MLP neurons of a small language model. Each row is named by its layer, matrix (up: input weights) and neuron, and shows model dimensions 0-191. Each number is 128 + 32 x the weight over its row's rms, rounded and kept within 0 to 255. Numbers have three digits each.
After each neuron's rows, "fires after" lists the tokens most often just before its 100 highest values on Wikipedia text that the model never trained on.

L3.up281:143126172150131196111035141140167107100107129115139088107138138094162139130102144058140103073118146125092135101122084139119105116140114144136136165108077164142108039163170148137135091111083164125098067120176174218139116151122120136138173107118133109110104128143109167075149104142155096133082125172168100161087136152209093074101159031131115070112106102091090130121141067118122105105116105095139127158035125141112208101122175127177145158126151118141115062145120100128168150153118139103117114111128095100138147163082138123103124157143101143095152110164109150123075191142116112182
fires after: "C", "V", "P", "v", "G"

L6.up697:115074136147081138138112124141112157143134089156168193125145135127128114111119096144096066135082077082143114147163166151145110067087075118137118145158095206108159195174160190143128150154107120184139124166143109172096164156133161141076148077142118132175150108110074119148116157148105138143131132100065100136086109137114135090152159120191136192085113098144080123148082136087127143113127151132066101174100148153145118163195152164116097068079127109108152105127130053115132119149094120134101148109103104127213088158143131167139076102122145153110158129189186106091072167140096195167
fires after: "ap", "o", "exp", "co", "pr", "acqu"

L4.up360:128172099141049105116160162117093137090092108082138133198189168156160176150184153123124191159131119145160130121128143163111114113107069172188095127169181136132112163116093103128096081133108156122111176085108119175121123093173112110147162113150149171094118150086145127146195153199093109144103151151171046146103140123122159127134191111109106176135122092155178127114125151148063117055130108127120153097151069080152087136136125166103150155170129105126117146155062123194129156105144143149140151099145117129162174127160141097156143100139159141133093140167063088132167110162149160036
fires after: "ur", "ir", "ic", "Her", "u", "U"

L6.up15:165138114121144122140113129172171183121146137105113085133087088089144103105141134125178158164154151147206074102074054134138112165138151095156142101106088106101143160088124199149141199100135153147179168126137179155118116136132137114174115108128119096123143127119143132134127141137137151069123162109060131103222081115099113112118115139110148141133181098084136117188054145131118098108157059093070151150196125091124171115165093150186127157149159123038131129160145134031166068158062103111132070160124112152127106131135109139132102124070114137122132100114129168117162141096159138101
fires after: "| ", ".", "N"

L6.up420:120096135144132080054122170153123106128107158145090112145100161113165205171157132151168110054131128133104107137175125151094093119114126171129130116066156121108145125083123042115144094133089192130084128127139141134134054097112113151103099106100097199131131129125035090151129093130114185078109151159095101124152090128121108123110133113182077213137181125133121173119090125165125107139180146185088098122191131145186091141129087125129188090079128092181135101152127138138137085139159130087081130077067102119155136128164110165154118149122166091152161070139180096144121165118154120131
fires after: "was ", "U", "to ", "were ", "re"

L9.up138:119140130083066122074134137168139128115114115089151195112088139121149103103135176082109130158123156156122179177130122066100140104128111188146123116188124126088130124081122092134116113161128097116117189102118193094067197113154113074086183107115095133138154161136096138158143145144054132063096149129076116166144119142087131144045160193111107196159216183112135134134169109153179142176124094141141113117147123120157103104123091127120135129097131182130125138128095071111110131168097106088140116130114138144150168053148146123115142085159102168135184147200105140104174082159077148130
fires after: ".", "en", ", "

L9.up426:099125133145089106158121070174170161064126138134105071106149135097132132149099177081125098130116132164195164082124119094105090112171133079136123150086145086155097135126166107092163054098168098128071068078123156148055115053081132087064164093120146110155145113088159166063127087107113139177105068115078121150116134086140123102076126151160097128112078165133186131209161131121073095106099133133124097151162145117157163140181112157161146161143117173162092099128118125136091125154078129141141121151119139087106124127104118133123164127105152047149139104135133078137146105076151191109
fires after: "(", "A", "N", "C", "E", "S"

L4.up202:117115153149133154137055127118134127150143098186101081145166214108116175101147194118075095075070089141111123149090113151155118099157044143142084117124109135179122133142117108183130117141105121193145098099118114151188137146119100090089120122128129190114109153136079171083072101076117126134131089165107121107154101170154165161111170123123137144145090093153111116103166089136172122108131132093118122193114178122156094134175169158129126123158104125185131122166151101081160145107161040152148100076170109148145111135117040151131047081202103122164162145109128134106130108156133088151
fires after: "P", "Dr", "v", "De", "p", "V"

L6.up469:068102110105135121092127183143120046164080208088100130136108110146145116133160119164148104146111121078124120094155167108144106127099120124093111166058119131064130119099154114162122120144082139081154105132208118126077077137135123076045100104150117170082153117116125121163141061166072116096101130118089162063112128153160131119113110109106093115110139091107101145138121116135156038145138188141119108068125116153166093096126117164140147140134130153124082129190162141114142137195136127125137114157159136071144089097137038121182051111113094172110093135114198117146111122102160078131
fires after: "A", "Mar", "O", "Ne"

L5.up54:089111177156165099111092093174137171085121125106198060148158127128097155088111142085152095208100201103103203159185042099116129124156135126113119142144156142114120173146160139136110058150080135214135170152123117159159124183149120160124164106102113135083102160160160109096100179148137122188140124151154134102059150110135175114070170157099166081169106119106128157170101179164118118136118092116145138135084172175165118128140138091148103135090137116184179079130134077136142150128131086143108103173126112152158099112180117176117151147166151118076165179135125103119150112096133119143
fires after: "L", "p", "l", "P", "del"

L3.up262:091129149152178058119174123111121151131146184060103112126160155150100130150107075205102126149117149109174140120106171093139140071112094169085095127104099105180150087136120161092079106190163121162142177099193063142150057110118092125168133125109151144191137104097139083057101085128104155097090126130064178126084152137123122086101104109133108132134160114172127118125163167184128110102170091133171132097090151079106175092142121122120180100130122105171124152127134084120155119143105123099169159147153145169153152080051110139127110087147166156180188176141087136130161100150072114123
fires after: "| ", "the ", "R", "Tr", "t", "ch"

L5.up433:109067117167113109147169094133120168064110174163161119167155112093195109185120114158123164186085141189056094121134127186179111124144096147096188158113130134150112109111112160102117127149112127113139044138178134120184118205097072168162117158086140142085106113134144148181099135088213145154140100119131152149116132184171156122118042102143113124148163132101162081155142135085148137191113113142110085180162161132103129132072106140114124138133135123149139092076127100091116075119125129171107089106170138127154110105109098145114102072147141143144155107117156135182117188076185144170
fires after: "the ", "The "

L6.up470:075070115162103119120075151171144088099093184156176144137161110125171126133152098103121125120127141137162112091127158191117112104140135167207101155057162080137131107144142181126080136156116108174141144115124143106175106125157129085185128127123083141132113144154169059133128114112069127125084098082094087179138171164116118142124150129150046143126096108101041080109107161151113202096132092127155095150163109110146166094116127172124157138079125118100096141101098168115163145205124176152151141116138139116159109131104122140190170149092162097147111055129135060168175167112068162150
fires after: "U", "z", "ri", "u", "s", "S"

L6.up517:142135153125134112131131154170112142092066100112145083149118121025112148138122142112066122135156116138178155134113167095214099099093127129086109105143174114119089162149149175120147130156131202125130180104105123160130124121086098121166150116076108163182133100092166094106091126072140194112173114085097130083157153152073133112063179147071127168098122111202075123170098115098090112097149113071098114110139137142121166124128156154148132102163106094095142097110132185157148067119077177172139097129097114115152076200169134079143082099083109167116144119130081141093134100155081131146
fires after: "| ", "ac"

L6.up110:099136153141125110188123130130156096082100134150122140131138170087186154085114139138125112139093146190111079130182176174157117163151110177136177163131101106081148078123169142132132209173112163157150132123189105121199124189102127169161109134192144088167072161165117100092116102180106108135129090156176147139178102177145174158174111127118094125148151098074159141150111106122117120128055075163124143170071078163128142136101084169121152192112103163107157190190150130106128092098147154125122054139143181144167111125148062110163111160149131124133091100120101146155135090098130093142
fires after: "the ", "his ", "Personal ", "at ", "s "

L9.up691:150088173148124083099121098135107105144109172122103086050120107122090137111110194118108112173104045143114097181170123114163125132132101104148089117104108110117187167137160120166149095167134075147128185070050106143113116129105135108133070124151126148117122133116113080110192126082184193055078135147169119152118111100059122068127187115161113133144068142171130132146116152086148077039170112100153121119134139151174066117142105095093179153117105104160114152135130120138127124161160140162218118107175100103171148099143125151161137168097122100118091155144135093104148176163126130127
fires after: "| ", "\n", "199", "S"

L6.up101:117163144093127129103089131140138165187087133157141070130140111066110175154082152135091092162090152160127123051105233115081139114097156166144096116177082161170122174137162160155054129161133143157128146088164197135181107156103131133122128151099171145092164146143155086067109148071148194161048130162112164152160106111095121132148095120095126113142127135071123121138104115123208117157200111101086097092101143178151139102179194151110106157128194111141168117149096104106141176086120147121160155139101094135112107143160128092120118111127099110113117165135083129169146135159111138169
fires after: "the ", "–", "| ", "\n\n", "a ", "-"

L4.up220:109062077103101097127152110106087116120156060129098126120175107097161116168138192113185134097130143105105161162139146143170115121114137109149177081118189142139112118121120138162129108145157164180051105123140145142174135078164128063148078195124119125137110047138135184152136125096079155129129149163108118084111126202154098159119165111131131108172141102121092132225125124090104084182074160171147143106112140134126178126136220132115125099180139096129162146139153145106121127125115104132165140072091164083136143124151016153113140175173122148144112118147121111126116091180158098101
fires after: "E", "O", ". ", "A", "St", "D"

L5.up55:118099091112177115101124137120131132121120098082113103102121121128124134153121087095171109113129155138112160114177136137133167132171099129097110188153165145111163170150117118189110093122132142201104156095055139122142170172138101167067122144111111044093069112175107134185097157111073125050155130153165165137171122183169118156154139102113130098179089146150120095122141153132140110184123156126116198156088141150062096112168120156074116183126162113058096133111112167191181112176111209145150177159136109106133117089117078172175120120132140110097069129125076126147173118071123149139
fires after: "el", "al", "Mon", "Ser", "li", "moun"

L6.up555:110190188116126163087122159123113112138166154071107129117121130142134075179056135087109123075167073148110127118174144138196128090132203133101110083132123113076140153060104111102099162133154107162140130101158156150113061194143147113091076124104053109162120163160185116146113174164121076108146112072102154087134111093150139151097134186079185143109089128061116113104160136143084159139133123082137092160120157143111092068128190087105114096129127129140160096090154114123134124182191094131080122097149143151109139173117057142159156091135119083138163116109101166114074129111147136118
fires after: "k", "w", "K", "land", "head", "et"

L6.up598:088081196089048089171182099115131117079139064104108134112094111114143086106115129108181138105128169130136133101139141098114140091154171133091124140137074117092079137127069170111167135126123139121071110094127157130086126096148105097094162125172137142158104151188110181132161125113092130118113134153072162133148129171045138123134191127097070119188134088075173036165156085119138137120136118090142093117160150116140109140136145176104116213138121140137139148152137090129151112101151095124111146123140133141116152023123072064175104164148116140040159121110165175161132127120138117139
fires after: "R", "S", "Wh", "J"

L6.up328:130125151107099177085111187042112132193179097128130097093142171065148156099097070116172110150093160147108142111086161091170088119139095115054170099129086110155142109125129189100102068083136151113090129094078174147113099101176156156115151139123118178103118128154186112160146161075111139124054124134133067116112124091109182090175176178090095091143162059156151089159110097166167100140100128171120158159099103179115128158176107157117119160145165120118153146095094142085140148097121163096136155141105142131176131153074096184152183160139129124134155089167129098120147148135144098154
fires after: "D", "R", "r", "| ", "d", "G"

L3.up403:130181136142137150142089164107183096169094125092146125115101107107092129102128121174174098059105132113139178127140146114163141100104145127110123116147158085136095134180123194120141107122110150100114087113147099072170061150126129085100107131154103099129114105107072112123113107053144078142194171146099173143132175132138133169149156079128188158125176068197070151119129119105170124060159159123077107107142158186113141137150132134146129166121099143153178133159209158108116051143109067157102141099104102103058188129162143101158147134087165078145142101100148122100130078088111066145
fires after: "| "

L6.up730:187137192147100166097122105144096127136140155096168066150147149107177106097077136103120075077118120125118179129138109157183105115131092129068085146091195088152119045092129152132165091149152145146110127083061144148112095129199103087180158094137090197089153154151222119116078129117058144119141092145123088129110125091169176164072175129077092164103142117161123106122143091123146087152084090105134132136132112172158097118144160137115166193178146154101108135132160100170153137092089182185147085133084122097128173129100090163087163125126147120108133146157105122129127123130138119156
fires after: "v", "d", "im", "r", "L", "em"

L6.up121:144138140066095167116112116108114077093094149058163123157119131153143077104151125169099155084100152114141162077133101052102159125152192150156110117083157138179102159138139099182127144171083103140105165126136126108183138167094084097167142078111114125110102129149165153086090152078081105109141134117156100146196130112196138185140102144095151112164116120102144150144153208159095154147186119140124096153148096139121149138151123154133186133120191170084118173166170144090080128115149142080133125093199052166162175148123143146139121087168137172143091109164123146178155121157063087098
fires after: "for ", "during ", "During ", "For ", "en"

L9.up500:126131146112065189181144138122158102152130191143161148088137141090085161104164146126110143142119114127128096071091113118096085080095128149114128082133137171125160169135129144094094165077115133122155161104109130104148103154072171110088092155121077184123146078109154142143150100077169160074100145061099108187170090146097114119105105150133121173098130182063169086167056078086146187132136149085107162146166136151169169156085092135203181150113154079118183096159144123117147134152187113146133123134103061130170122129148122163178113162093181138160146166134080143130122136083098158117
fires after: "| ", "No"

L5.up688:149123095152096158101129107137135050146112132062153113141143136090137153038168142149110163095140097123102147164131050107124086150091127146126181082106177061178133145128114123176139133128110134099082139122155177121147100112157092129106175104180119168125114161094170142107062110169133115095170192117078162141120092209145085166074116170163138112199145136130075120153110100105076111068108145114115131136172213136135099105106165070114110149118093104165137147142181156089082150143116115137091106133112146178165141076172087138147112122112155126106164114188081100127078137116128148149
fires after: "re", "Mar", "on", "en", "in", "appro"

L3.up473:149104155109108145079110143183101130161126146206139084112166067124112183126174112141152050097119181105159171124124108114111147114143140134148113050085234147165117129036133159099150131164147136134166107107137126082089099109148100034106096115123129138072059132173143147116112138148142143130034103144143140152135078106115121149082091134143102150147127115134082095162151070070134156114136098124086126062096166132112180161150111122143127076126098139140126121135121138156140123182089155097133102064150109148160127161120156121097145154111150047135123110131098091106144088123138167082
fires after: ", ", ". ", "O", "that ", "but "

L5.up610:127107128100139108079080121100167154140134093116118125105130166129147199132149141124105113097111099154115166111115100103162129141090091145156144141100088150173101202146132127144181094190106174143170080139120140096095095126155158186116076120167062100108071139137166204092065135146144151198104170077147087128137139147108113134124139133098092134150108167166095138157137128099161150180156062138162172159119060091121118130142107080055147146129153144119104164138081077139199080152075100175099118103095170125144096125056080161117122096091130140172148124153128140090144125186159103070
fires after: "and ", "c", ". ", "St", "C", "V"

L5.up223:081183193142104103099074156139082153085115134139177114153111165150076158151102130061171155130117129147107132107158083103064116128151082103125127145128134211174138099155174085109163142082072172150105135154065084159120131184137138131137092116166157108126108081105144167075146087097129086153078125146155124113132153127174122120181171064079116101179162116124129167109103102059164129159149089131143156135124073126099171119133129138159183153120109159029164128105173116155126119155134137140099097156129088148176144158093097125178095119152154124111131147208103110136110108185137093091
fires after: "c", "rel", "pre", "C", "vol", "p"

L3.up600:147124162143048087147098098195105099194119164123103103145123126110134153128070158235156081133127132080097126131142137120101129153147100174102110137112125071086096066154108162057097132148087123134097157122141176139159079086194122136114151119159108130134167109102153166162121137097081112150119089173034130113088194159131120134068119131123099138118178108141107101153152128168149101137126110147177126121143155089108144139073166112126127132103105098114192069086146172121195106141198107106130132189148162134141114073125113096152159154128166065116133158098104125127130161130128111204
fires after: "R", "r", "D", "d", "Sh"

L6.up661:121129138136107169130161145087122067095092200184176158112130108108148167117112104126074133135115076092177135123104113116182147126130135106091113142109083117163106126133136175134129104138101131096130088130161112169153130121113069125118103089141142136123155142220161140119087130081122095129076117104169153141073180098167077126148102107174197188130111021127146107082100118179102138149184173152115108163155171135123136151152059165141115172048083097123059114119167104137127110189129112126119076121145145097109140112102145113088119086146111115130135109119073086164152039083164128121
fires after: "the ", "in ", "of ", "across ", "at "

L3.up78:109127183106092148106102226149114136141171121161099164126148129157134144119099159130181149162128153158029150094108164078087128158101128100094134110101118128123102139192115168095119074101141192154164077117136154160175056156183149111124125135129117146121127157113206165146104121078134098081129078131225152139150176145115086108149191155105110094150094152152080087102134124097144119125092100130087100167104118126115143087104084151191155138171067127146132166122117153128151082137091157094094113062125123100110196125100119150148131142131151137115118136192128101131167183144164144077
fires after: "d", "f", "g", "G"

L5.up57:134086127170106127154095106137075087142096157152133101138161074146133183124143129111204138196096098151126160171200161137101106118089085184104090140098104151105146102171067122121089107089125071097061167114121153181135168119144137124082128159107093145142116175095098133132149128104130121135149145179152127110162129184106142124077152105130152154138172091145142043204136102107129120161200170134129123122084171104134120181138157109157126156140141098133163151094188218158211112150121073117143175103132103095100112102100124140134124157148084202124088163097157137140141136108111154174
fires after: "R", "S"

L4.up344:122113153134139106107128183106157130141113124097146141170141119108096139106179151146162072148117135116160169068147125178090128109161120146163122222094127117070084165152176134158157107101162124095098153094103095079171162110173122136176126126163065090091121114153152137152089135130035180108069101153136122122115142145246138113148191106098111106127158121117071095159145142130134095128121137141112131147161127149151179059125093063148182114119114133169153098154120140141119165175135170080149181104167097141100102134125114144070100142082183156062103121169115082085103118154122142169
fires after: "s", "n", "S", "u", "f", "c"

L4.up95:071113080185063171145105147097086139109085164193124092115147112135211161082058156117158140124128151114124078155072162160109136107143117157158146155127144143173121207140162191162101118144167116210194072104124132114116142161112132100132122163143146148158165132100149142106106132089152191163122119144140157074185117184154097163135086151130116095161119074104106068143095131140132127087134060090112207144105157183120129134154147120143127133134123107115124135118147121119112123133160083087148138038113136137126111046147115154103106169140152093201110119132117104131141087092141107162
fires after: "the ", "M"

L4.up173:099123125114204168111209134139124176084120147074182124097108135099147086108138097128120084173126126146105158092127170183085148125104143172158040195100079099110117196099140158109122117074087106149110137122121106089163064144077160084139101146145107145139148138149126133150149157121151141162059111083115126093125077130141120190095120091102065126117102142159133139148131157136129116038160124165125106151108092070108121084163094171178112077110075162109066149103120068123140141108142100156142140122109138148156113155134118106145133120142119099165069145114108184063085098202144111123
fires after: "\n\n", "the ", "Th", "Ch", "ch", "The "

L3.up543:122086061123063128147115114111205113147116178066108073151154170092156080192192179092152070132151163092129145102181224115094152142129094174171129122119199137129144188095142095108114120102134158124117099129115113172140089096125160053098119088136130109103144140081110162100161108090130117111104131072142099135124124141106099103133174095135126164104099120120163120123134067077132085109180114133112158126140118087135111113131080160108142195170099075111108144101117100113211141110145128146091081163112106103095094141123095056089168138131095162154100147174104110127137142180157128109
fires after: "U", "M", "C", "Rh", "E", "I"

L6.up291:124139095078112173136106128070114154117046120153136103133145140135118147130114157154132113127134153159102113061188131098108106090114134108149134172074107179087182079121119148111083114110097080126130126121144136198162122181155111151120119117102162162110105087183156092134132126091108153136138155137138145094093097096147115108128113093156154118099181057178098167145067163168140149138130100147174161140193096112124225128098203180131144151105113114112104131141118115156142037175123134174126158095115164074124102143074169125146163159200159134083144139107105129214136179072106129143
fires after: "G", "T", "sp", "P", "g"

L5.up413:136090127135143120116101123148143058138074144134070074134138087124158149110060131134129088136126135177102115115158162208069124200099103132040153123097156128110105146078149168135135088150103138180177151113156222131145157144159134115109123068179093129097119165084139136084142215135181134111092100198072170153120157098178148058113097099103101146129148106084160088166134117122147093104152125086142121102074116085104136134143101107078157120149168094122126128096108118130078104177082140064146146112104152136114129149075156184124091089098126139163119122132097109159140163150129144132
fires after: "\n\n", "R", ". ", "\n", "- "

L4.up155:133077116119097104121084118113175192119099130132120138142169186093094128127099164138156093176110156076146131142121041032124094105144127145112051125119087125117078139128116094138100131107181100146103126174100114185155088083118132154199158097122157114036149124204122131081095153096167093148067098126084103146131149147117091128094122161116084095090091134123099155156121125124114103157156171137133090139106120155149135104171113125137139143135164126119126118165163176122138133158110067153157164061100114089109110088092125153126118140116099125091073137140150075147170067188088082205
fires after: "S", "qu", "W", "s", "w", "q"

L3.up116:148148168126132156093125094117161138123185138189152142111166085096112089147166102141151111111113213166141138120093130088132102148131097077125069099087132099133110139132097128149066155159110131093089172120087171144114114136105097117111082105061091219062145132152143143129140101126117128131049094110103117119094139187092112121050128116073123126086189150088054121111127128106127088166129118164138114139087119134158131070135115120215074099175163156128104083217135150092118099124130078164108075141088156097114133126117131072130136114103103100141104090127155170150083095180154120130
fires after: "O", "U", "'"

L6.up208:178096171125148177149087098092195089084120188163112181138139126158077187133136125097131187170156079104110153096154055120101158140106159102144139161123173170092093112123132096083117132110097082118126074111128108126137184098162124168146129120140136165166188158157162142117122112090104111124080144165163118141120082193079141079117132106148191083125153118100083103151115123158138149119171135168131133086105113137110077217146141175204083138097145121118162134142207113121141157143075114167168135113112078124053152115140137176155105151144117126116180139156125097175163142170155150154
fires after: "G", "mag", "N", "S"

L6.up475:076095167151067144152108111152114146099063133150125153157156125142145112108119149163042141083165142153109129135138128088096103156152141148113124134106077110100121121131113118112164154123125112171115142134077047171136207138130075119132131088102142132128086128109172180088113123143120091140116130091116164115075168164189186065118187082088155139124126108134125133149063173150100131105146150100143047138120102145151177082161165143144131179102154171129141115194167141114087107202088112082152202094131149067180120099048103118145166107169106107137178165138113136147172148145127146133
fires after: "| ", "Com", "P", "G", "±"

L9.up467:141093145121161128120087186115137112091109157196081113147120207098055150149181165142132135139145139118067132078084128092069119129097105201081124092135170138079128132132195127161148098120030149120162149106145224070118107157144084122161186118118122164155155093118136160149138131156172122107140073150131108165115163187112135145134094129130110118108175155059113079107150084108117121183160128141128086114094055091178110123144118135141096097116136159128136112147086146163142083151126104156148127116188115152107155139136104130151136105117065155197158103176122142133143140178152083131
fires after: ",", "had ", "op"

L3.up56:119134140128101086109094091148110114126130128100172084137152156124158169123165123093104140194132132197120157137163165162114129115119146120107110168097185129134161156171138116165133196119036200133135126151126169190063093121102102161132133099148113130093096155079154112179140147112146108127127134197151134171125102143108129082136188043111089085076201143136180160120113095059124170123157076137148082189121126137156124127138095116177116109127103162153194113156190091106150115172134079083118114157098151134104102079105107156120161083126112149128169160097081167136145151156146151061
fires after: "c", "==", "C", "D", "IS", ", "

L3.up531:119158133142102125182119161151166112109084094131128158113165095161135087123112139118070123149134103156170116082107090121119137152160110139115102152129156104135202153116203132200113119143082067190198064099145123101131037177116191153156142110169136136144084123162147082105153110176133129134112100118116136089119101122143106109188053145091176146111138143075135144120082160133126153100124072159157105147133124129114134110136060116134065146159163179201130147132166098159114199091183149133147089114116142166075121125140052115142146176165116120150121153112104141131072146153160062140
fires after: "ch", "par", "Ch", "- ", "fl", "ved "

L3.up507:122136120090139065138125114127158178112114160112152127125152132160139118115166160096115087120059156086144108136199082077071207101116076133141084128148169117106141113150116156142118140127158116136205123126137113085144094097114150178122151088149154149056170093094074148159173156095189106151078150122159116134144117077096071131072112173089123127098132094134161121103167159127098148119137131116115104151095143178173115155214163085137087103115091127174115117145137083127163155174156077101175129128070172135152122097102154150179179094198147089064140162096087135109077140113162114142
fires after: "Sh", "P", "p", "sh", "acc"

L5.up500:130105156103155136126057235147151097095091077173104151117145092152102201152166120123117095130157113123114049100167111133160126108149166092148172134089127131125126155134182142146095140114095122132095149102149112111161083092079160133096102163115175134099109125062136170123153118096082118141122144104077190129128138118117095088092109145140154168122179086106111127150134152074093122122099108154131179126123146141146196151126084126184097092118157141129124134125105126145169098218150059136169115071138132190103091069134150162191138129133195144124110170194137158171173143132124187162
fires after: "P", "--", "p", "g", "F", "f"

L3.up81:137133136107139114085217153126098149149142140112104121155126129095049163158160127150122127110113132121098119142163097163134147106131146130108105080155139090050121040133166144104103089142147165152096139130146148108147090108125147164148136119125081169137186096118169133150109109095052144098090180149115139140129118127137045199148148085129110102141181133186150164143145104074067179150080148109164070165085109125057078146157045134158179151176115114162166043131125178103136089105115091156138170130111116104144120098180134155167121116132088067138136130084167097123129155113119121151
fires after: "was ", "is ", "subsequ", "were ", "are "

L6.up228:073153170215060102131135137152150160133154189133147126099128107204113088122173125150100093086175069218088190083120097089171125102165100096130113079131154176114143152129134099119138143147150112204226085067113114102101098157145136135123175180118158146181134151147111074155061171115163125131129142108113133085113133144083145154126111138137151200133125092137160187101128183126121114105132120084135146088079120139152169120126134099142126073115170174115150137135119082095147114075105076102165136123178145123135116161109121074112146158106132107118142077078138128106102127144093150127
fires after: "k", "ch", "Ch", "p", "j", "ik"

L5.up641:104112175146111167082121120161139058078150100085191087168130069090087083059151091123147133132086191144138134127120151112120141073069110171157146107153158136139140087103105105121120098143156144132111192183174102091095106128103138089178138105114101098161159223134119138121086168078092123101122184139122095149118187185147106205125137145139134131132127077113155063074090144167112076114127159106137079159161135120108190131132172066109155134120123094122170189136181177131145087107151098158117133145136125075090128120126151097122143091116159130132143146144119159132088070139070142117
fires after: "| ", "N", "n", "C"

L5.up605:131110122100086146123157147128108097147111111059123131167182074159136117093075155163105109099114156138133151139131086100130096128166142165111075219151107103080124179128097095186079077063201147145106137169143123130136151155156075124121123119142124147086159176201107086132131137069057177113098113083160136163150164115152153113094116151098144105151128136133139111167124133076114116137148157153111106126163103100159121156152138185097086150147163167107124081148103173073054188171106150110075140134091138141183154177136097199139106136148200058099117118140151081135141118127138140167
fires after: "A", "al", "S", "Mel", "ter", "li"

L3.up209:181118146107118157137187084094077125147126122154143142150174123132152163113174116117182126105137095122064133187110105093080146127092164130154138116081113123122122085122109099095120118150117150109112175105187128178181180118150148119162092051158101161177129135066137114135110145113120149160093109103093149096131131137174211094097059171166161102162132117133115127193167140110162078157197130160123170111085144160110115146188172082093097112124123117113138200120102161127054121145098096093115096092142061083118134061103128157174162098139191156110096152156146107118155108117121097185
fires after: "at ", "p", "F", "P", "R", "| "

L6.up737:118101070189114111168167134124120210105107192130202105156109129113113109073125121111122110083136102159111157085141135129164129179165140180141208175104146048130098095149156131117097120117089126117182123139175123138090115145172171118117099166149152095185161137172091180096102144111154141109147100054129151087157144118155121103140068108080091158129165088107158163174145124144142103176140034109101093125151172113134076096124135131091104139141079153143163143100167053092123082139110110166146071184101127117094115119150132115113141153159096145115150124110088216137124150125157129137
fires after: "Ch", "ch", "the ", "s ", "- "

L6.up530:067122126132138091109118122140134132079116092139168141161145150180129099126124092165170104103123116157115087118160095162129138138205129135183138106161120112117147145196125135106094141182121066068101153130073105126105161167181113181106130146128137167075078116079132187066132148110115131142109088131106145137140115135142163092141116182153177145142168055151177107108158149162144167151156073141089115125106118098054141202181165104123085135110080185113140130177120165112152106143170142115150135108164094132151189166191152124200129122151170131089135165099116047139171123106073136084
fires after: "P", "ir", "ov", "pur", "p"

L5.up63:105171174070149155118125171132074073081128112125143107142125148084110109137107165153168121155164131209110167150119145161134135132174151155113058136074134106133167132146139123149100161152164105170120101098179127123187087143114099137071103125086081147170111106138164117144138133079169126148064141066132143138122120105128087104132136066077120155160123115113087139130114134123123138110130115131135135144181133150098110145041078047139076148119049156135166097072116069168139074172112094129169132101127111142139135137114175109182145122102116158175197063113132161200153154107152093189
fires after: "k", "i", "K", "t", "T", "At"

L3.up407:112093197160158128124123141133097120129114147131137162142161089168150148120060129144222156164157121164118171126157103091125124156116230073194097086118176074064164128142185150077167138121112159191073108104126108171164094151116090139139120120068107163132117110130163198096118115108128148141167073123157102091137183146150140143152144159136109128138129119119112101168129129085153138104143171139086114159106162125197159118134189151135165116061138131167149199152173185171136093112131119097173110063119155112094132147138142179144104130140161117127143093107127108165172119158064101101
fires after: "G", "our", "g", "s", "el", "f"

L3.up378:169145130093095164133131119217157173063035138131096069161128148129125088119112132114094126078103165132127084090118101163082152145124129115086091115131094120080139122123132078133134131127140069009114125094146146128160078152104152156170150147184174152113095127128135133129068129191106114136120170156054121137094148144127134108151164097143088081138162118154175106167126099128183094115131115161153108153152143168182119121140120120130074129118168173173146123143139107138221117138120132062089125119133149122146096195173118154077114106082107150171158156124099134137147171155192139171
fires after: "was ", "had ", "has ", ". ", "been ", "\""